{
  "num_hidden_layers": 12,
  "hidden_size": 256,
  "num_attention_heads": 2,
  "num_key_value_heads": 2,
  "head_dim": 128,
  "intermediate_size": 704,
  "vocab_size": 1024,
  "hidden_act": "swiglu",
  "norm": "rmsnorm",
  "norm_place": "pre",
  "norm_eps": 1e-05,
  "positions": "rope",
  "rope_theta": 10000.0,
  "rope_fraction": 0.5,
  "qk_norm": false,
  "attn_scale": 0.0884,
  "bias": "none",
  "tie_word_embeddings": false,
  "parallel_block": false,
  "init": "normal",
  "init_std_qkv": 0.0479,
  "init_std_o": 0.0,
  "init_std_up": 0.0479,
  "init_std_down": 0.0,
  "optimizer": "muon_variant",
  "learning_rate": 0.0225,
  "lr_mult_down": 1.5,
  "beta1": 0.9,
  "lr_head": 0.00789,
  "max_grad_norm": 1.0,
  "warmup_steps": 200,
  "schedule": "wsd",
  "decay_fraction": 1.0,
  "decay_shape": "linear",
  "final_lr_fraction": 0.0,
  "batch_tokens": 131072,
  "max_seq_len": 256,
  "doc_mask": true,
  "train_tokens": 488700000,
  "max_steps": 3729,
  "dataset": "wikipedia_en"
}
MLP neurons of a small language model. Each row is named by its layer, matrix (gate and up: input weights; down: output weights) and neuron, and shows model dimensions 0-127. Each number is 128 + 32 x the weight over its row's rms, rounded and kept within 0 to 255. Numbers have three digits each. A neuron's up and down rows have the sign that makes its largest values positive.
After each neuron's rows is what it responds to, as a language model described it from the Wikipedia text at the highest values.

L2.gate359:135040086181183098090098150137115138160142104117054091167160174121053086106177134115103125129130104152140152134124152113118068136107136147167106123096142170142157089125114082113106142074145060135137177117154144138118094129135133100177071105112152116125192142138157078118215100127043073144104179163126151161089119155140128100117127091135145160147101181150127181112125160179141145113125
L2.up359:178104151098106146129146199155128127031136149123098122223146162110097090076090115122086153130144070098136174116136154125121130100152138089111121112144106168185149143126096084111165139135132138081170137099111148100156095168125059095118085076090112113126111119173134120134151113098144083112137122129158187174171081166152160115171117099102203174123156134193182113124138127137157103190111
L2.down359:102170138104171181157101138042146131111138190163170117101137161107158082100163142118154104110102158156140063188151152133128125199097123102054153122153207147162154169125146180123102133177138113065103125064122117158088123162175107128127110126089146178144163175104119123148153155114131159132094154141152128100125091030153172181115135125180133154087112076144177075135189104132117094140122
Description: Word-completing fragments

L9.gate267:142129091091120070105125112167204118169103154152136119159074143135144108127112116118155158116112131117135148143129133090153134107185159154128173152117151132105088103156129120127142101109156120064156157186160135179126157109103115211128155191139103107119146112144149128093080125172124130101154090092155105124083169160154104064149209123146098173134107171173134151140122164120107158144090
L9.up267:085110138140114129192122152056191099200143148089074154127053091134222144100114119128077184115124119116146165131156113185178149135096155148163184127125154143127099118091139117115166133116129143107099146100089112111136160176130111124155156156187112080124078145143129064058104129154135136096112129087095100155090139112116152119101111167110122068084146114157156141123174064128145156172154
L9.down267:132042171130147141073120134126114058122156117177131128067157102111134123149105160096089160199113158176106114166165093108124125137197123129056145099148099140151135170098107105160117093165186114130166149137141126126072161073211212131131175181154135150064134139213154111159111147158184193071161076100119126103119078124089121126104168052144157132108092087096117110166133136140096186165130
Description: Pre-bare-verb position

L8.gate603:107126150123151143102103065129143144119131133102101158147086143181147135191107130149162147123150098187140137124137159103110111178158205136127168193182146165237126145154125168092138102102087183038137109160141132136187162088108105130105156118121082164102139153065104146148119079129093080149083119094165090112088103142133148104121068103143166147084136152126069146135130179147091129122156
L8.up603:127134145138145165153142139106118183141137116139121105130078151072127129149085074146148167185207127132215160110127186149059064161165105122097170133101185162121131151130178115146146126144069174129093159093095104100145150170142156129143106075084114092118087123130199083079153115158086122053137119128158140116066100132141149151149090170115175115142193136111129098131133095108090118157124
L8.down603:125114153130133122094123129148094170097083106153176108130133139122165118095149140158167175140121128165065152172170173107170108168146012063174169148149164103123136088120103130134131110138126125152082105127103134150126073178128125149138193190148139148173126107197133134106123154124152211089156090128081178126043178163157134122132114139069087175056132136170122090088122126129154135131173
Description: Word-initial letter fragments

L2.gate247:133118085129182086179138170124114100160172112100156122146135123103151141140078154184157104117153121143142156142103127165128095147088129123108127113116160131162143151136135123138145110099154087145069097066169109125188137089127115159134126087170128164136152096125138158157135129154115111116118085092163114120091087128113161144126131124089136104182180150100159134096027095119152152143133
L2.up247:169086076143178115190132156079169111136144131103136084118100140087169082162167126150107131145109091172139121106208090174100083147120127128100118148102180182170164137171105086117150142126114058129116168051142111125144069160119119167091103110122203094139133137099081140159141172142141154174079100074098151144133132143154188131104145099139142086102114096189102163105092120157101141174145
L2.down247:103147126152153102125107114112173108087130090101092172080102152123103085073149114146161208135091102164140090103139143083107138106179150107120131117128118122131152111131128124119098122150157121127105086095125126161109124123133120153121109139116157070171135163069122109090117124087159163139114153106119169152139132091122158141014131078076092122111046108150120133135156102105120072155134
Description: Predicate verbs and word fragments

L8.gate90:140130197074192155129111105180123087101133084091143171099099110122105129143108163131193142167149122151169116134073118203116135160089154108183205164096131111066117164134115134091116116101127181158104111148141112110200143159139114127089134163184110105110121147137154120127169166158133128140096152116136071109077104073153097122157114090098089180109171127091119094127117128118125135098099
L8.up90:161133104134118161140101119155191152122143130175116142110155117150136156149133168150126194135073099199100160070151110159127062095157158116134150131137113073105159120142128144112162163106119104113083139085125143135138154187140181169135119093098141159153134155155137137116105165061102149091123123168094091148133110103200084136137150164119055176061136107131124111115154117119127124089118
L8.down90:136179128177105125121133134137204092174129125130155147030157126115086158124126178143206120086140143140118143132101080115171201103094151147125191067166124098095133103083142137066068139141156143130141112149104164137116071120051144128120209151138079137169136071092120141103107124137102117117093138106215106203129076173097159118142121132100120131099078139105164121141123124140150099091049
Description: Noun word-final pieces

L9.gate502:116134104160141143093189126103128074169167156139111094148109120077198121135084099108131132156138093136066111115115085200044079176134123151153142142176204117123074104088178154176151141150087158084142116168135102119166176086138135137110128106192176135129089066160123153144150114142111045137177132128065125096123154148140078185102168122157115136065145120094128121181166138151112107103134
L9.up502:058098084142137075129157109096103142172149098102142114100097076091093154118087102141100081083145107165115162154127111092152115180122113100081150113193124092131121158135149066176111166091110103149139151136158186129121144134136128157127126175132103121137157106068177123148142145121163117098135109130183135164161180153164098067149121087121192120055175123083132101169081129062085121106089
L9.down502:179149104127157202098099099138073105108077162112144128176097129116131119153074115173138073168152176127099124134160159192074101106144114159170080068158151112099126172107168120128102137122172124134119097146125109142174123125111139145125105129148149143062092113117085124147094129144145129139150144105033114116140152074137158158164142118128135182189144163123138140108109098166136154165089
Description: Word-completing suffix pieces

L8.gate36:110115109077143121132064183117105112080129121207064150142194172127076159148133062106091141100143101167164142124117123112108124137138061147144134165107083173155108149086154153157118134112111086145140169118177171072129143156173127112091154110073167137144168152141127088080096128165125182184118137188148150051123130183113154178070170086123167142125140097140119091143141161126114091158160
L8.up36:148176022109151166100061117130127093117123129193134115120144141104160054201086149095128116097107140147163146111143143131136142099133130155089128118142124129098176163079111077136121114144120048083150158138127154136145093122114119147154084104094093136137128171095127067051037127181061159109169129098113158121147140120165115178113122129097127157134109120111107106186145127137096170114119
L8.down36:103122164116146139145109052139131181076122097098163182146070115138135141116121122103127087142151119084132099133098118121124159094083149149049090101119122154125129118158090090171141114164175124170168142129074096107112113173119202130068126143140140172180150179105106109053182158110215104105091115102076150114109106061179133147097081128131143134160171146162118124110171132082081126192105
Description: Biographical predicate onset

L9.gate413:114114095145108093038131118170133136150148138124146168160180147114113076166127143146097118190144186067110099126186196143064121191137131155148110090101154148133194076095132102122107110173101144134078124064136120160125147116119120105162123091081149121139166107122171109143186087154111131155114119168149140181171129207074126075142092154104110105091099135108151120081145112082095155206141
L9.up413:083098101146115087067082161142113140113115140112111167100096128107152123137152138191146150135108083146144082151126152148118148135129115111116170151125128145059043104129152134087136118088137132156137189159132098109141156048157071145133131133106165124112200159113150139149160079121119121089127147089163119112134101155116121083048083089104184053106133094136127080126112147150189126164079
L9.down413:170111133060138143092166147066134134105102132130150121104136070124164154123116077142122166070148143193086132128117073145223103089111071108132096149141150093132149151087117127082120113126143132138130148170126105159134166160175126095111107104145118114144096156109128159140102143154132159115129127089094087071139099105115175127177139104136147150170139129143096077112115164150139127099080
Description: Word-initial fragments

L2.gate155:110121148095168122152147056152133119149131154118138126177147142112175152059148157148121175088122110137175158169074164134100175137108118167114186114143145137121126121109165191052143163137154126092107135179094086141069178191135085099188100081118120145144067158123153142114129169116114157094161144124134131150156120131105183088170124123148152067140154203128104099090087120102114118073144
L2.up155:159118153157140083123130094111134132110168146120113105102138125120116103000190150108141135122088115166095154195101098133074158110176123169051173074115070175135107064171125103102181055106122143093139083180152127116154139135140156097152086107202125169128120107105158131135109137175108135135132124075142146099145095131148111135155175135112157104161144155119150114131139146147095124122099
L2.down155:142098144122131155115138130136139078103069173135150126194104145089111244096127141160100086121089123130166129160186119147093116162143186179133124129127110155138140069165123128044119159103140149129137200102133070138074154167101120139145153056157097137142074151103144125093125151056144144124123130090166129155112095114103138110163114124144085082155073154144091145143057111128113097051151
Description: Second piece of "Games"

L9.gate89:137090139128130183102132100118145106123113119135098125188163136096129085118086063172090107111068122143127108143192174089099121042119161082071136107152145113171175083226110123087129119117152104066146091070128115137136178154100158080160121087119117097090159147085109106174113176153156137061099131195101149109145155174156135147142160101059130102154135146113128140125135135105112158187119
L9.up89:095119147102133094127168124139121145092140134125117106116095143153117157125097145131136048124076099109182139097127124126111044155129103110088150154060136129112210140096103090108142086182094141095123183104154151108192068115170087123171166103125157138139143113100125098169118077082132119150187145152084102132182132145136123157096123136157129097132121192136156194162145172102118129125138
L9.down89:143176155106178149079113168166084161121097080150087097160153158112175126152091131118134130166177143134078187165055126134112143168191058117137084083089134175231127101159104095124093165126173118147129082095104116111070140150097123136144070091180136138108179138155114083084100173104148124149139117144139151113148158096142145120122164146120108127138122134084135155086133142081108123118120
Description: Definitional "is" after subjects

L8.gate452:143152166144114123045151154138137122153142105190135139166128131181151064151109145129148155107173194137108158089116115088100079211142161164129161114105119168094119121158169151083148173128193110182086162127142098102162107143077140103134087145181111110186175198152107159118132098091114103134121150158112120096084139138144150175199145155198171128135078103122151118173170156176153078116137
L8.up452:178103110163158151112093144196148111156149116143169100112152141118117118178118115148150119109124128171096198157053124107089123103119179135118170137172122084132126141123145154188093160067136090113166114063118120165151071168073151119109175223103097146172073189111093173178181160076147164141189095162136118170093162102107088143141167087141148088135138176103117147109198106155160126179086
L8.down452:102137153163149159114069115130189141135120122134051143117147065131051122130090132121112103145168126100156125153147104135121134143153154158130145084112146101122076111139153127136092091118134135126102133112141128099131053110150116105129108146123101184091105135158126112062161108145086149086061163152181102125090153181110146139069100125164194146106162110216127106160122136104118142092110
Description: Predicate word ends before preposition

L2.gate139:105106148148164089136180150102072132089150114155104113224140153145179137171073169102131156116136097129156181083103133104129151141162133129117134103138164090147133104090066136101182132089165137139167085125201100088092195149118140133057140119110161178121178126127066134119140146119117133059147160116114132121143105105185124131095166131087134183105143171185113106133201146120129159131075
L2.up139:125117081101145148170116070111177068099071151141123110165111106112106133131165109099069113209097135144062168095119139139126169172131129133030121133075133097133028188121140126154169116152195062126096174192154100153114064107171099145123141123126128135118121176093087131141130130115125124102113065109149163139117082101094120122110076132122097114128107119147132125102124192233098094133119
L2.down139:147192162127116184088103069161139099121111119088159171028115185106101176075128069137115108080156150127137111113080126142137127154120162133142134124112140150129082176127130196165108135163098120147119132132109139151181107087146141081143120123148131100109078096100142145085073068182102121194073122151157089163128169136098073116108107144162100106174071106139106085185125143204137121155152
Description: Word-completing suffix pieces

L9.gate405:100103120119116173189097151148108159147173213149104160104141140097104155143091128115150200156174123227103149119118104115114140061088158140175064096159151164146093198162132152142106150117147086100175116087104157127130121062073121138161184130106073091155115167133162145124171100061096141094128116110100139097136147137087138115162135106108083104111116143111158168097153156124144124097147
L9.up405:110134130127162149169139122136107120123117138124121163158106151107089106120137104131057077103081093166214097141168155110109065137160150111157130145097101114142160134101112093187080143136134124112072169088143136172128127138108112081182132155182140120145136062125125165076140052153158162139151089111136170074093150148148110158148168070126100152061071095049136084101121165138150074102067
L9.down405:157124127087112173118151211173148153164152132105161122118163069067098133165070118162188074107215098129159165168142079116161158102063150137096111124062131132171131109099113084160182105038149089163131138088110146123153133122149102125158188115114122109143127088119135167129138109113141152154115175152078104121101066132128128101109101203164169164124119124090095128153191121108129157156143
Description: Mid-word subword fragments

L2.gate607:137159126059128123169159159152122157139167124127082137221116125156138115141105083117082196157143124108128070158067149086144150095123111158080129107136120074156164118108160115136163132161149160056135092114081146140128146082091092067168133102120095090122164070128091084152133114173114119085081137152182093173161133231144131163131186181074147125157180143098154139134107164170169174105166
L2.up607:168128056015100085148158127140109161162120133137069126175135123102152115158076091095067124134130096080141078115077166107114158146156077149129049118180110138159134115171160067125164119176160105099105114112107137152167131089127086078194114122160150124088141112138119067139094154160098137084117084130161117158166140138120138115125122176122135119164202113151198129099129103118186164124136
L2.down607:125114159140152062120143149116136125191114116184058115136068077124113156134156181102114066082170110136084120125153165126127119167146110160139093123145138176165099150124124134131122134112124162125155155167127130125182116160111121148111106148146132076085163130177046051133115154134075120147143131147065098097173132136099128090150131147093153103135124119169140153166160094118114074106133
Description: First-name final pieces

L8.gate507:169098124170089136168127156084125135146104084213100127179153177092165132128101108098097172138120131134136174122130096159108117096177081101109159124099133176084092143199141123158200127158166041140095142104107118133098147147167138165174149119074166114096132163093144121174110154123130123125106128117149117149147138133124145126143155136137123208120140141070123138072131115083108157156117
L8.up507:215139079141112068117087126108167135095151088119122180088120110120119133113135023140152083172113158091150163078106120104148127115150140135180165130104112068135093137146172138135077090152129130115144095165089154166073040105086193188086149125120101131107101137157140110115086105134129179133203127165137121113148126108107177112145140120165086096104107068103157158127193164155048169162173
L8.down507:136081181117083107131156109110131001143131098234102158147117127105135146122043145112117101181085072124145138094121081125075148085201129108113128138156103137134126143143152132196124107105095112142178102095035176181104092055172149097127143150130094102107097143170100094168101173193064193141144133130163080105134117165144130102137129054129156086133175073123142170155158136109090140170112
Description: Infinitive "to" before verb

L2.gate474:072084142146182093114131105130076088214104117193171124138145122190132116069122136143142105107140153057079176125124116164121136119163118115119156116174153147159083149133121165113078136092142096212138165064121163140142115099103116114116158138163066149145165116113064170137110105110088110115130106114142134077104062105096121094130114149207121124115131135141125110153097109114120089160134
L2.up474:114112127113147166065148171089104118129188103113134098255109088084108130095097153111164143092060113091170126158116119070107160079144145148112121130144124127125121156141146140139135139054144107120146133064177177119102207100090118129102181151132094147117150110074141123168175123114139122156122099148102134127101160144131141152135098083084112104063119141161142157171142145118082108060153
L2.down474:163109065134077121069119141128106142199155119166169076132199126156178068108126131183203132169104125150087131169118113054139116139057139143118146153110118127095125192081136205093149136112088147108101114145147082130095227126176134115177094142131088130146137092126144159088208188093134146140129120154131164081109092120139164154122082133163145078069094142160091119141131110161120113128142
Description: Split-word passive participle endings

L9.gate666:127069136104117089111147130115111142129113114150080140138106141141110147128064128084136137153075120135129127140159159187218136082147147106109153127077116189121189037131218123148127133112123099140053041120167130105107158123148108106139100120168136163072165141134143136125164123119115117151115139139150131113102109098099156143173135091124098091168124200124149145062153120118076124116140
L9.up666:133128153119103111135042141130132143109139139117123136147105080176082150130139064160217133185174152120146160144127085094073160131103188074167106111170146171112127142171163172118156165073137153128139086166130153061190126114121126111118146070161105158156178115161160132116183123099085151180134111093103098185109088159132084107169108180098156088137083146139129105141092128099155109165115
L9.down666:110118161080215137135143125164118179144118146115049131118135097156139150114154152157111064099124106103072109144092112139128138132126157135105095164035194092158111126102129119109084097096175120128089093145162079160128114137136107145138131100127190152073153092139151124111117145101135139123202108145175155141123155145091123120050151070115085094070097119109080053097109141144149067128092
Description: Early word-piece continuations

L8.gate272:124154080119123142080093105130088110144109140138112116158123139154100116120173123119143126066117103132169117112150173096093111104050159100106154083144159096101116122141126177158174165143114132014145149081128111145084136115150151132153096150110184180136176067108099099139143122144120115194093120129139145159090075057100060138165124159106147197094104106111162131120065147141136182128157
L8.up272:048104085108093046108097157144100106139179130112085152081122126164124099097135157113125065126148069153111154125080156151135131069048094099100138147120164035069156145119130124131152143074110171129158128113113098113108106122124032185188175171145133147158081108160092089136141130115183129160101119157115113128110149108124115141144094157166105138116156156138063110163141122080114162138166
L8.down272:097141096119187207120127111170075130093186111145068160113129166156106129158136166142172005171145130093189168119137181131147098103132108151127093169116156120109140097141111144120108118099116089143135144073123160097146134115137173127122096112126174139110121162098099159069150134108147169139100083169105120136175156125229101083098099148105092101123133114097106115115174114114083152133121
Description: Prenominal modifier endings

L9.gate326:105147134129120124116113169134121140144150144115143119138132157108126116140124131091121062135123139130092111108111092109126100108128088128081129149138114166140105118127134126153115178163176080202150110124137152162121146120110070161127125185153095171135126110056097069183211169116154115162148104098040105138148154123107093156161142152157148190164228124143157130188148198105161092127084
L9.up326:131141144159161139145096137084117133124110091177131154154088106124128170109067174098182082111166153116128143212062121089178112115132184169080125087159163099085124103161152136119053088127101147104086159095133135150160134065125198081090098098130178137173081113130091090071102094129104125183151126180149122140139129083101119089103069122124149171118147160159112169181130122132141188138130
L9.down326:077138138122163130159142076148135151154052120131087157122163148083140058143108138160159098111095112130107176161176112131126091129111141111131194183123084119183144102114086133122111091100127124083127101183130145204139143153113089110151118092104137113076126101091132138083140134146174107148118121088107125144058100089149077085154106202116107065084182087126096129157144088121129103117188
Description: Word-final pieces

L2.gate200:137142099141115160088107145180149126167114124129156246152147144123102142078084132130156150105157091133122173157129124070144133103144173096155138135125126136122159100148125139106065131147132075092141071144107141151143136105144096144156152096163127165175137115123112206110100109106093164159118120111111164148148120112145147163125073172131109082135155112121091098138159119106087116131093
L2.up200:107091058066122114158131161147125133137128136068171097120096113191080051118163199139137143111170149116108143114137205161114071145147113135160149117162217070168134138090148090112099121092153079160150096092195136102085141176090112096114129141134151114145154177109168096111143071149110145142165078132110167063103149099081128167078137051080136100152095140138157153089094144177159080121120
L2.down200:068146068096115175069122130148126131164149120155169162120158183126138155071085120126136125141098145181133158168153171148158142143154135134194156117121161076101097107141099092119100107146146098153088150125176124130141143112145084135169165108195136217086140132133177171096104151123126165117126095157106165116140126153050118140070114101152065076133141128119148115148097124121116085078108
Description: Word-initial fragments like att-

L9.gate12:119152106129114152129095154123117120124193115073078156125101146175097131100174206064198088119091120170140155124076122101111130138092152114154174149096111128141110082153181092141083143119119075151173120133101150141120144140132165130099159092144066156132108089118109177155124080110131165116078176141141156158141138113080067140120064126166152171141182147159108141140174167142127156056101
L9.up12:080155162091091111104158160120112061186122139127124066135124136129164128159139157121151177136136085107161108143151125102137124125115170100124197158133160100137081066095131097078150166157162157100133147144128129104173169161130122122139148187141135178049136090110190099081196119100098179186086108059075159150129173144088114153141137146155065151123160116183157114102120103158190141161138
L9.down12:156129118137102132113107132105107137094115152130101097066174196158172129175168167123124123121098124114119130181099197165110121115063153116156105141131187172093130094176095156164156124127100118087151124114114089146174137137140128157146074056115079096092138129150092112120057094194235121185182157071092127150101127135117094118142168102123098112128125159143132087098071067141109102174191
Description: Mid-word continuation pieces

L9.gate472:174154159107227115104166177092171128121204138105104168141137162096103134159132164079091164148160130200099209153154132169174140106079100120071101124112155168082149132126152146105132134106182135142097090144131129139098135156126161164126132076136082169136185112155165105137127116144158118150190155153143112095131188180152152086186169123126086076066160046130190108143126157147132124068058
L9.up472:174152129079161118119100108079156168152186118103055152131158139044157111092192081106111191163139103069101148087114114104109076085122106147171140174106087078099103125130113163092119179182168067084107116149158142157094066159120114143094117175129104125181129183075111159164162158111140138152101113163128126120043118137115147083111075151124161182131140121140120184145103092129069108111168
L9.down472:123093211131053134124192138073115079163083201104135221145151086102157119211122140156164255121099159159136138131103134090145110168165122173126124138140077147114102114116126153128097139123132154170129096134113142111144084054139114168122121109103089143146187080148142129153141093152104134154101151175147192091147091158106083073116161158128153090101151099130179077202121132139178133154098
Description: Sentence subject endings

L8.gate174:108106094166136122101121106100076171124103140109134140108121135115165106105103098171140166161138117179108095141130172146131109138137159165168110141184158062188125142127112089168084098168135128132105151147160106136062115148112111122108126142054118108077131140110175180126149134168095154052093121136162139188091125147168116169177196075055198203098143118182096131111166145113116169150060
L8.up174:135066148109146201111131130136107143178166140155101122168128119088133165137149153105114101111152091149170100115133115108127108097092080132097107150121151098235113126190135117123144154097090112067132168176101140099157132132130149129102093118130175113121081143136145137184114150105098136124177107173133139090123162077126183136113109119125123170070181113081131157082137128154091122103149
L8.down174:105131087135164127065123136088102110154112178127178112118103105106116134132111123120196077114125163184152163144086189102037138171148131132131140130177187171211124189108156187111126131156085166119142139118155075145155092160127098144126139151154163161116118112130133081113138125149110177124148077182208122078119142132134189188061126104154113138122136139103126156063038153126107123119110
Description: Compound hyphens and ordinals

L2.gate172:125052098142132081149135089109154058115161134112147169132105166154231110163091083217126171110148102153135125111159134167092114162117116108124124156109108166112143110111132157146147137143121126137126060051107113126150125082059111114132129107151063178141151118121124156163116200095128172145135120183176122123110026147171135150159095111134116096119141125119137088116101130116064160128146
L2.up172:187116111160138059113148100178217077147159142084121165082093115132141094122074072146106210114205089145131129060193096175103089111109112149113088137094130132119116171128099161140132138132124096157152084131132115218117130077083144143139161101097112194110159109164077144168156147092121152143198092155172098104112061160134100148097140097126134113117099174125158132149145163115123139131115
L2.down172:097135071173173072087093094092178080120153094148140179144080124096188130157072100141112116154143106149114188126137131110121166094106049144110057116109093122095145133117142170164094119154094140151156121146086190139116116091117117125117148098158044143143118085123127101124106192117121133189115106167180133131110023114110137145084160104140152097134137189150130126136130072110073110154138
Description: Modal verb completions

L2.gate602:131102080133097115118112155099142151159101115114126142138123091135103114126098125158138171112217133136148137147128115122119136119148120110107118104153095137125163150082067164094125078139129131162124092125123095163141188129133151130121157092143089094158143146168100195149152106110174140127095129168129107196148075145159131131155202124046207139102175108010106123061144133141132139148117
L2.up602:118089148142094097107065141054106099085147120170118165145074082121102180138091166065115139123183153140125139084111118178092094178098112143169109185117076118095077164138075101107122138143127183127105179129077150152142151141156111084183120102091110132100155135124078150122099123065176143165148166150132107154134203098128119109152080092148104153075147117136053091162085105091153081151131
L2.down602:124157140116122126141086118134204150107152133125097091174133143098088145167133155207152157039096141115098140154116192085192094119144141110126139118127119135111095146152142126200121122153069159171189103113121158154128180162173133186112123150133163174071093181183137142129117171134136108125163102123081056131120150152118125110168172067106115110124138144172095111113196208092088187077096
Description: Mid-word subword continuations

L8.gate28:144087154105106104154122149182078139107122113098152097149083126198088115109113169198169147140157098202175125106093113166066112153145131104116108160135152091132164128142104084110120177090170093141138090103102169125163195133125129127119120135157185136153104099079196062168129175098067118104168137144123110180103133165139070114167146125154139100075136155117085105109124139168121100130135
L8.up28:100159099150089172103105117107136145124093153141159213169096163148112170112149101115093047123128086131102125104143202162097148112163140181127103120138156120105140121115107118134084135146165137122147190161149096086144127086176137124079137162136106163164134110156080213124137029171173036148130131084183166094141139153165119188121181152125135131114123100121136099139101171077117143139095
L8.down28:113107142126148096087117154128104149170185178096135123145125061061104115108127138190117134145167116143149151131176085136073152139059137126115137130130148120131114108143130147089124131106099084139148118139145103162160147091089092114161127172095115125150166086106087126155092126154071149090120151103078056056111100143093157125161083115142064183208125126105086151151118138113122185101102
Description: Mid-word verb fragments